Weights of a small transformer language model.
Size: 13 layers, width 768, 9 heads of 64, vocabulary 15351, 96.7M parameters.
Architecture: LayerNorm before each block, learned positions, tied embeddings.
Training: a variant of Muon for these matrices, 769M tokens, 5868 steps.
MLP neurons of a small language model. Each row is named by its layer, matrix (up: input weights) and neuron, and shows model dimensions 0-127. Each number is 128 + 32 x the weight over its row's rms, rounded and kept within 0 to 255.
A block is one neuron, or neurons of one layer that tend to fire together. After each block is what it responds to, as a language model described it from the Wikipedia text at the highest values.

L8.up811 [120 150  77 135 125  77  71 134 121 139  99 139 115  62  77 111 156 118 161 109 122  80 142 121 113 144 105 147 134  83 118  93 128  93 149 177 160 106 146 112 138 112 117 117 117 180 101 134 148 131 151  90  79 181  89 178 138 158 129 122 116 114 124 153 117 174 105 183  76 117 189 173 142 125 124 158 152  83 172 112 207 153 117 179 115  73  81 111 134 135 145 159 134 122 154 131 128 173 124 138  88 116  83 190 154  63 119 137 137 172 115 136  84 153 150 117  82 164 170 167 103 197 161 103 104 143 118 127]
L8.up2560 [121 110 125 135 194 122 170  29 151 158 100 183 130 137  92 138 133 120 171 146 166 121  95 171 134 123 158 105 146 179  83 163  33  68 105 102  97  96 123  69 109 126 125  90 143 131 106 132 166 141 115 124 105 176 147 164  73  98 175 156 111 154 153 112 137 110  97 115  84 126 155 181 154 138 129  91 183 144 214 166 162 143 139  84 116  94  75 170  96 104 154 114 101 107 111 150 126 126 124 162 114  62 192 112 137 104 147 134 115 117 110 133 151 120 167 114 145  83 219 135 164  90 177 117 117 165 145 105]
Description: Critical reception attributions

L6.up661 [135 156 192 125 106  93 151 124 136 185  92 100 138 116 117 104 177 133  35 112 123 150 166 128 100 193  91  93 155  85 177 179 106 147 115 137 130 124 119 108  73 123 195 117 147 153 113 138 131 165 135 123 173  86 112 126 109  92 168 200 206 120 118 148  83 155  87 145 178 134 155 126 138 189  91 160 186  91 115 110 120 138  77 150 154 149 127 108 123 143 120  79 145 108 131  88 151 141 146 174 113 160  80 147  95  40  95 119 122 181  98 127 119 144 108  81 138  77 117 164 113 143  99  74 104 198 148 195]
L6.up805 [138 127 121 157 136 131 143  98 109  96 156 156 168 148 136 106 118 132 101 132 156 104  89 113  99 173 135 113 109 142 190 105 145 134 114 173 153  86  77 175 109 190 163 211  88 114 138 138 136 143 172 146  96 132 160 144 118 114 129 153 144 123 114 141 105 173  68 105 157  82 161 174 143 119 119 128 136 139 141 177 183 110 144  82 133 120 134 164  95 108 128 137 126 111  98 139 183 128 175 171 132  94  92 154 128 120 117 128 173 139 164 122 197  95 151  71 132 137 165 150 122 181 119  97  95 128  98  74]
L6.up987 [ 80 115 105 162  72 205 142 139 125 124 134  95 114 135 125 149 119 101 124 118 170 168 119 175 162  81 155 118 101 130 157 128 162 101 106 109 131 120 142  99 117 180 118 157 152 150 113 146 162 136 156 136 154 126 164 164 121 134 107 146  84  92 167 175 107 138 111 149 108 107 212 172 126 107 107 168 140 113 134 142 124  90 119  84 134 131 101 133 186 159 130 139 115 146 125 132 128  96 127 123  95 152 131 110 191 125 116 115 164 142 150 139  98 127 151 136 130 135 240  62 140 148 170 164 149  87 101 115]
L6.up1886 [ 74 108  77 169 149 150 151 114 150 123 122 144 122 129 117 159 156 133 108 170 173 157  96 121  93 105 147 170 103 114 156 128 113 110  68 148  79 132  80 141  90 126 116  88 162  68 118 125 118 176  83 179 136 141  86 120 117 102 127  90 163 128 140  60 147  85  91 169 108 121 180  99 154  93 120 120 136 131 108 103  85 118 101 111 178 193 142 118  97 118 133 126  85 112 134 206 141 159 100 174 110  75 107 115  96 133  79  66 146 166 163 105 144 144 140  57  94 156  89 114 154 155 160  73 152 103 119 137]
L6.up2531 [158 144  81 145 153 162 135 159 123 164 150  62 123 109 150 126 128 110 152 187 208 131  97 115 152 118 143 107 122 160  66 109 137 123 101  88  88 130  80 167 130  83 136  50 108 128  69 132 101 119 112 153 125 158 136 122  86 156 109 103  48 130 132 147 110  68 151 110  95 124 157 124 142 150 147 147  69 159 200 151 111  86 127 164 121 159 103 110  88  95 137 102 152 180  29 170 186 128 128 115  70 157 134 162  99 157 136 105 108 135 124 100  83 123 106 164 100 102 156 115 146 134 163  74 131 110  85 160]
L6.up2733 [ 99 113 197 122 143 118 143 102 125 127 126 134 170 163 111  92 154  54  53  87  90 182 110 109 157  74 102 191 119 144 144 138 130 110  91  86  99 164 103 149 113 190 164 127 176 173  53 130 149 141 132  92 126 181  98  83 166 166 153 132  97 120 132 136  81 172 120 117  37  83 164 122 145 121 124 155 105 165 142 133 113 139  68  84 103 101  87 128 144 162 161 149 145 140 133 208 164 157 106  78 124  88 105 130 121 103 116 127 122 129  95 119 133 124 127 111  90 145 107 136 141 126 110 130 139  90 154 190]
L6.up2863 [ 78 110 140 155 124 134 124  80 122 158  96 163  88 142 184  94 146 115 177 139 152 108  72  61 107  81  92 130 166 172 186  97 101 114 119 112  81 123 187  81 114  90 146 153 176  83 144 132 153 105  65 128 117 151 132 110  58 152 157  97 180 219 168  98 126 165 166 155 152 126 101  41 107 122 159 137 133  93 139  67 186  90 182 150 114  86 154  87 121 158 148 133 150 131 123 132  86 200 187 117 105 108 133 133 117 153  80 152  83 144 141 140 122 130 200 129 154 128 191 102 131  77 199 142  95  78 116 119]
L6.up2899 [156  98 176 154 127 122 161 152 205 153 108 182  91 119 108 105 214 149 144 161 110 129 126 121 128 169 111  96 138 117 147 105  95  95 139  92 153 110 147 126 158 128 133 127 111 134  50 140 109  86 176 160 215 143 152 102 168 201  75 129  96 119  54 136 124 175 145 117 168 102 179 142 163 150  93 117 179 129 105 128 162 143 240 200 195  92 147 138 104 144 129 151  86  95 129 109 178 107 148 118 108  91  91 133  96 157 111 158 119 189 130  92 145 106 155 126 175  70 166 100 118 120 117  95 147 121 143 164]
Description: Table-cell final number pieces

L3.up606 [137 162 172  58 120 114  62 160 113 156 129 177 101 131 157 110 177 139 103 102 140 154  88  96 151 112 106 105 145 146 101 114 120 149  95 133 158 118 156 141 128 174 113 133 119 131 132  97 101 137 101  77 171 169  86 144 118 111 140  90 182 176 171 132 137 160 106  84 117 179  94 120 135  57 167 120  87 131  70 160 181 131  54  98 126 137 169  68 144 121 108 149 146 148 134 141 121 147 178  98  91 186 128 167 111 158 131  87 149 138 174 151 144  77 157  49  81 132 156 132 121 152 144 133  96 109 101 157]
L3.up1733 [113 128 150 130 120 132 156 165 132  98 140 116 129 102  70 129 105 102 131 121 214 111 157 161 147 221 140 156 135 154  87 124  75 132  92 190  56 202 179 123 134 114 170 140 138 161 130 174 130 151 161 175 151 133 124  89 120  92 115  86 176 152  60  85  59 123 148 118 153 104 167 154  82 171 133 143  96  70 155 169 108 160 117 145 163 144  90 120 106 118 174 158 140 103 134  86 107 115 108 122 126 172  46 131 167 152 121 156  72 139 146  68 180 136 148 123 167 177 125 144  72 232 158 104  87 136  54 204]
L3.up1769 [ 73 171  45 125 157 158 138 100 106 106 101 171 121 117 120 212  74 134 127  27 131 150  67 104 143 122  93 151 111  98  68 155 129 143  85 157 120 109 162 139 125 181 111 138 114  95 149 150 111 144 175 120 130 167  71 130 101 119 119  80 145 157 176 110 164  95 109 113 108  84 135 120 155 150 141 130  60 106 178 151  74 161  69 152 204  95 157 124  97  66 158 177 108 102  76 132 117 172 179  57 119 113 204  99 105 149 140  99 125  97  74 113 155 135 189 118 166 115 143 132  94  91  57  86  87 121 109 165]
L3.up1844 [ 51 189 135 105 127 184 139 104 144 167 195  60  79 164 132 168  88 135 129 162 113 168 163 168 122 150 165 145 153 156 153 130 182  61 169 176 113 137 118 141 203 129 134 178 157 139  97 165 129  83 141 120 158 136 106 161 123 153 152  68 148 127 119  75  82 150 159  45 104  69 132 127 122 153 113 139  88  89 126 137 105 186  59 124 103 118 156 136  73  95 154  99  70  88 159 113 137 147 199 116  87 125 134 110  66 174 182 137  85 123 132 101 158 116 129 146 138 117 133 120 154 160 102 129  82  69 151 151]
Description: Digits inside table numbers

L6.up403 [131  91  36 162 134 131 158 125 147 136 120 131 130  73 144 145  88 150  85 117 127 165 128 130 134 132 102 141 110 138 168 102  87 150 104 141  86 119 100 173 120 103 159 164 163 139  94  58 151 125 195 162 106 123 130 153 110 180 153  94 112 163 148 126  58 133 130 161 124 119  43  89 124 177 109 174 164 113  78 145 114 129 129 160 126 141 115 108 186  79  92 155 185 163 125  97 117 199 165 124 126 152 145 122 114 144 155 160 109 178 115 145 135 187 142 148 147 157 238  79 104 138 107  79  68 102 167 123]
L6.up788 [109  96 162 109 148 104  87 115 108 205 173 133 165 102  83  95 119 100  87 101  65  75 145 128 189  48 117 133  84 141 113  99  92 190  90 126 112 144 156  82 108 133 131 102 148 174 104  92 164 151 153 135  98 103 132 174 166  91 139 151 165 120 123 120 113 162  97 146 126  60  83 132 161 103  24 124 174 140 133 126 102 112  95 159  65  96 155 147 121 129  71 130 104 151  81 128 135 124 162 167 148 125 111 131 143 122 138  99 125 146 127 123 164 161 181  69 135 212 155  79 109 140 142 147 112 158 110 111]
L6.up858 [ 81 107 110 171 146 169 136 135 171 138 150 142 100 155 149 119 115  89 150 120 117 135 139 118 190  78 141 185 176 161 145 102 136 122 106 100  96 119 129 124 138 123 116 138  95 186 101  84 139 106 178 107 151 108 171 157 115 178 144 169 163 117 111 122 108 154 120 150 185 170 103 150 114 168  94 127 150 116 141 128 130 128 177 109 104 198  97 132 169 102 140 121 190 170 127 160  64 133 148  89 165 238 121 169 131 128 146 117 104 113  46  80 125 146 126 121 118 130 150  96 130 144 144 139 125  83 165  51]
L6.up1310 [113 109  88 189 136  90 130 123 119 153  98 198 109 110 186 105 118 120  95 176 119 174 151 135 128  75 171 134 116 140 160  51 118 158 110 129  66 130 142 161 108 139 181 115 153 117 187 130 111 104 167 130 116  49  93 144 133  85  95 126 172  79 112 140  56 165 113 106 103 140 112 125 121 141 126 104 108 182 152  89 156 152 119 184 117 103 125 117 125 131 113 148 167 168 159 133 143 148 136 159 126 105  87 115 135  94 190 104 147 169 133  82 145 146 224 167 110 106 185 114 154 157 160  48  63 163 183 126]
L6.up1557 [126 157 120 107 157 137 120  68 134 112  56 125 100 142  90 160 117  96  77 166 107 129 114 141 146 139 164 173 142  71 157 118 176 105 135 119 137  71 141 150 152 188 119 182 114  96 137 106 142 118 136 143 126 133 105 113 148 131 128 191 108 136 121  91 150  66  83 148 130 133 127 102 109 188 122 163  89  77 104 152  92  88 135 135 144 171 108 127 112 161 142 132 145 103 107 121 143 109 130 158  90 104  59 130 139 104  86 104 146 134 159 152 125  68 175 119 160 116 117  99 127 148  73  85 154 150 108 138]
L6.up1888 [ 86 129 161 128 136 105 124 148  94 176 168 168 166 127  51  55 107 169 101 151 140 142 110 159 111 139 142 148 131 123 145 181 119 171 148 161 120 165 176  80 144 140 124 109 140 112 168 136 141 145 147 132 136 156 113 162 109 121 158 104  99 166 145 171 125 151  79 153 113  92 123  99 189 130  85 133  94  69 130 161 157 153 109 131  75 124 158  95  96  92  85 124 104 134 120  89 166  93 149 104 112 175 212 165  95  41 167 190 139 151 155 115 180 145 190  46 116 184 157 109 119 116 127 151 160 104  79  75]
L6.up2367 [127 141 168 115 174  82  93 148 124 139 174 135 116 214  36 140 101 107 107 141 147  79 117 152 187 163  83 110 151 162 139 188 107 107 136 184  88 121  76 106 160 112 158  80 113 111 140 132 114 120 130 132 144 111 132 188  79  82 143 154  71 140 181 137 169 124 152 162 122 164 108 203 143 149 104 147 119 126 178 136  86 103  99 134 119  96  97 109 171 124 118 145 167 105 143 114  84 181 120 112 101 122 136 108 176 110 166 122 154 145  91  52 102 151 180 119 168 113 179 138 168 114 149 146 116  74  37 155]
L6.up2893 [104 160 132 127 144 109 113 126 133 120 117 101 103  85  95 142 108 137 152 145 100 122 226 109 104 140 108 167 143  84 129 145 148 123 120 125 145 157 204 141 144 100 104 179 137 180  81 115 109 121 207  76 161  84 132 136 177  92 169 107 102 108 164 116 108 189 197 115 182 123 106 133 140 150  62 186  81 113 163  88 128 123 102 133  71 157 152 101 172 103 162 119 117 154 113  95  78 181 148 201 118 142  85 136  89 105 116 133 142 179  39 138 228  93 115 108  88 128 122 154 111 133 111 144  88 103 119 171]
Description: Ratings and chart positions

L3.up838 [120  86 101 215 135 160 144 118 126 132  68 118 150 101  83 146 138 156 131  92 134  84 147 177 174 151 175 123 147 116  98 162 150 132 188 134 141 125 115 179 181 135 135  61 132 121 132 129  97 105 150 114 109 128 128 179 135  92 140  94 120 111 156 137 140 105  95 203 152 114 217 110 104 162 188 102  79 115 149  93 122 148  96 170 142  98  93 128 138 107 124 109 149 123 143 165  89 175 129 139 122 125 153 167 157 100  65  92 170 140  88 176 134 142 135 111 108 144 104 103 129 132 165  98 184 179  44 111]
L3.up842 [106 133 115  77 140 115  78 142 112 123 113 152 129 159  77 175 118 148 112 177 129 138 122 146 137 174 194 128 170 126  99  69 117 137 153  63 155 139 151 120 110  96 149 121 103 169 111 139 100 157 134 128 137 114 121  66 119 135 149 183 144 151 137 133  69 140 149  99 152 157 110 105  88  78 115 168 132 119 110 120 214  86 156 162 129 134 165 132  94 127  87 145 183  90 149  87 138 126 127 126 109 134  64 147 150 153 142 107  66 119 176 107 119  84  84 109 111 135 126 172 123 144 111  93 154 104 132 160]
L3.up1584 [ 83 107  86 129 130 169 134 127 182 187 125 120 114 142 129 109 107 133 179 142 115 122  97 138  87 122 141  93 123 156 118 105 129  64 134 140 140 154 131  99  97 153  50 100  93 154 133 152 142 105 206 146 130 136 147 120 178 107 178 157  45 135 116 129  99  83 142  31 164 143 155 115  79 112 128 141 115  76 146  96 114 164 115 191 142 158  88 134 187 109 129 164 152 106 153 152 166 112 139  87 105 117  49 149 111  92  96 174 135  79 121 103 152 157 137 122  18 129  49 120 168 133 140 105 173  74 126  92]
L3.up2019 [ 81 130 104 171 185 153  98  87 132 130 100  88 121 121 130 148  93 171 126 149 126 128 113 129  90 121  99 162 143  99 159 166 114 135 128 175 160 137 145 150 144 196 116 137 140 124  70 130 141 138  98 123 142 117  73 163 163 164 121 188  72 143  71 181 103 163 124 159 144  95 144 166 141 184 107 139 106 166 192 148 123  98  97 164 212 107 183 138 162  81 160 170 156 104 175  83 149 179 107 115  87  92 156  83 137 122  95 121 132 156 131 180 146 111 112  93 149 125 161  85 142 137 112  89 150  41 126 169]
Description: Stat-table column separators

L8.up382 [164 131 103 156  39 122 150 138 116 114 105 108 100 142 155  77 131 128 129 122 153 134 104 122  73 188 135 151 117  84 125 120 166 153 146 143 102 132 170 119  76 188  87 104 116 184 164 103 129 117 121  72 133 140 182 131 107 121 122  83 120  93 142 123 153 150  64 106 171  88 118 139 105  94 108 110  94 189 105 157  84  79 146 120 135 118 209  83 155 196 122 106 160 168 121  89 141 128 149 105 106  79 114 133  98 158  59  94 145 125 138 157 136 113  94  95 121  99 143 167 158 118 191 120 123 149 124 114]
L8.up1565 [134 153  88 154 134 146 116 137 167 173 111 142 177 139 115 104  87  77 161 151 165 175  78 153 153 123 112 158 195 138 136 109 150 119 147 159 128 169 138 133 105 128 108  54 146  98 131 105 148 136 147 150  87  91  86 144 145 168 148 130 138 222 111 160 159 122  77 121 129 164 119  94 135 133 138 136 155 130  98 127 104 107 139 160 140 132 103 119 143 170 118 155 119  98 117 150 153 102 157  94 108 184 153 172  91 126  99 199 138  50 104  56 145 129 115  72 105  78 148 148 161 106 139 126 174 128 162  41]
Description: Table and data field ends

L6.up173 [ 78 100 116 126 154 114 128 135 158 106 154 147 102 142  72 107 160 136  70 114 125 118 151 127 121 102 197 118 109 130 135 148 153 121 134 162 132 103 213 105 175  78 118 151  95 125 101 133  57 167 157 160 139  81 140 137 172  86 116  90 109 178  94 155 115 110 171 143 141 122 135 148 143 131 159 143 121 141 169  92 120 135 136 102 139 102 132 127 119 112 196 101 178 129 165  74 141 140 146 153 135 175 113  88 136  93 145  88 171 132  92 119 173 159 126 129 114 129 101 128 122  96 165 164 140 127 142 111]
L6.up747 [132 122 189 175 119 158  79 118 141  93  97 119 109 155 174 140 157 135 143 121 149 130 169 147 117 162 125  85 134  92 155 130 152 142 149 147 115  98 127 128 117 150 147 108 140  90 138 102 171  92 143  92  69 143  97 189 152 116 118 119  91 136 134 111  90 104 152 133 153 134 140 169 108  88 130  97  90 150  15 111 112  95 165 157 129 203 102 137 135  74 118 114 114 152  94 127 102 140 145 117 153 123 173  70 146 156 178 132 145  98  62  60 157 135 149  80 128 111 127 129 151 162 132 117 120 103 113 134]
L6.up1788 [119 138 161 140 160 127 118 132 123 136 101 116 170 145 141  96 134 142 115  94  88 136  83  61 130 132 102 177  64 115 158 128 122 113 134 131 131 124 143 107 161 106 152  67 117 166  56 126 185 146 107 113 127 107 170 119  74 131 138 128 118 133  53 114  95 137 152 165 194  81 123 173 143  71 162 170 190 160 133 132 100 116 121 104  57 116  93 129 140 164 155 118 104 107 202  58 133 117 210 112 109 129 127 178 184  96 121  81 103 143 115 136  75 166 154  94 160 109 137 110 115 108 136 114  79 139 139  80]
L6.up2370 [152 158 113 147 137 130 105 179 175 129  46 153 169 154 104 145 147 101 113 212  93 142  61 129 128 139  59 162 196 115 140 134 121  68  97 109  81 103  89 133 129 146 136 163 118 143 131 160 118 137 146 142 148  74 143 128 152 128  89 124 108 169 165  73 125 182 113 138 122  66 155 154  69 119  88  84  98 105 127 162 107  62 169 141 150 109 113 179 112 117 107 121  90 112 155  62  86 124 150 109 127 115 148 167 130 126 140  99 117 166 135 150 176 140  76  72 137 179 106 156 111 144 156 171 164 143  50 110]
L6.up2650 [126 147  77 144 128 125 122 142  81  73  90  73  76 133 171 109 156  82  84 130  62 192 147 153 168  87 122  79  89  90 101 150 113 100 122  98 115  91 112 119 125  96 139 162 155 135  83 149 168 195 123  67 149 153 122 105  72 180 125 131 135 143 164 228 103 109  79 113 170  90 118 132 132 116 147 115 108 166 130 169 159 190 124 117 146 180  86 124 142 128 106  90  72 126 194  92 153 133 105 174 158 128 104 126 130  98 100 146 140  38 115 104 202  90  67 137 133 119  84 159 127 198 105 148 133 129 122 110]
L6.up2805 [155 116 119 111 142  77 175 122 117 159 123 144 130 117 186 127  99 185 142  80 117  88 106 161  91 126  89 180 107 154 146 123 136 168 128 164 115 144 130  93  98 116 117 119 168 163  98 119 214 147 155 138 132 172  96 144 136 117 118 141  82 133 109 139  90 108 124  83 137 164 131 101 152  85  89 117 164 127 134 155 140 183  82 157 112 104  86 124 135 116 164 125 126 119 137  45  91 112 111 129 104 170 148 171 108  77 134 119 115  95 115  64 201 201 174 123 123 123 105  86 102 184 137  89  77 132  86 142]
L6.up2847 [194 112 101 134 154  78 109 158  61 110 180  83 169 194 150 109  96 135 112 163 163  94 101 107 108 149 133 144  73  95  60 144 194 103 178 136  89 149 124 132 193  78 158 161 142 117 143  95  59 126 130 147 177 139 141 150 110 120 149 168 103 120 152 151  94 112 113  85 143  93 111 121 139 118 137 134 152 158  71 158 106 154 132 177  96  98  98  79 119 142 134 143  97  96 160 136 146 151  82 129 128 146 165 145 165 114  36 161  95 132 163 180 103 108 125 129  60 139 170 111 166 119 171 110  95 151 198 107]
L6.up3057 [161  75 161 160 157 111  53 123 115 171 125 164 102 161 110 112 165 193  55 120 182  88 149  93 128 138 118 183 165 126  97 103 112 160 174 149 125 106  82 178 159 109 172 111 125 109 145  83 145  69 113 160 117 130 101 118 145 112 169 137  67 158 127 106 141 142 112 111 169 104 127  87 149 167 129 111 195 162  91 159 134 125 128 105  92 103  73 143 162 144  92 188 108  96 140 123 147 126 114 121 193 145 111 120  74  89  80 130 135 108 160 106 141 121 138 110  76  74 109 117 150 148 113 167 161 132  89 140]
Description: Stats-table cell separators

L8.up951 [170 128 177 159 165 132 121 122 123 161 136 128 118 132 153 115 140 122  83 111 186 125 135  93 148 179 165 173  93  93 114 105 133  58 151 148  99 154  93 106 120 112 146 184 119 148 136 189  94 107 131 110 123 111  97 111  70 116 170 128  69 160 145 164 191 129 119 168 129 134 163 158 124 127 152 183 167 101 162 125  89 177  81  83  71 141 145 177  73  86 108  90 131  92 156 147  37 108 127 110 108 115 122  99 137 169 107 105 103 127  88 162 178 131 172 102 163 116 122  98  86  58 111 126 125 121 155 143]
L8.up2243 [161 139 119 151 106  44 128 144 140 135 102 158 136 130 117  75 125 142 136 110 132 116 143 137  58 163 167 122 122 170  61 152 184 117  96 147 145 161 156 130 149 154 187 162 140 131 141 168 128 144  99 124 134  82 138 133  71 143 141  83 188 192 198 144 183 140  96 207 164 104  88  64 170 122  87 134 120 101 162 149  65 144 161 132  76 160 143 111 133 128 116 114  58 149 146 123 135 126 154 121 115 138 124  97 162 103 163 129 138 111  99 165 124 125 123 125 140 148 153 140 129  94  90 168 116 140  78 107]
Description: Table cell separators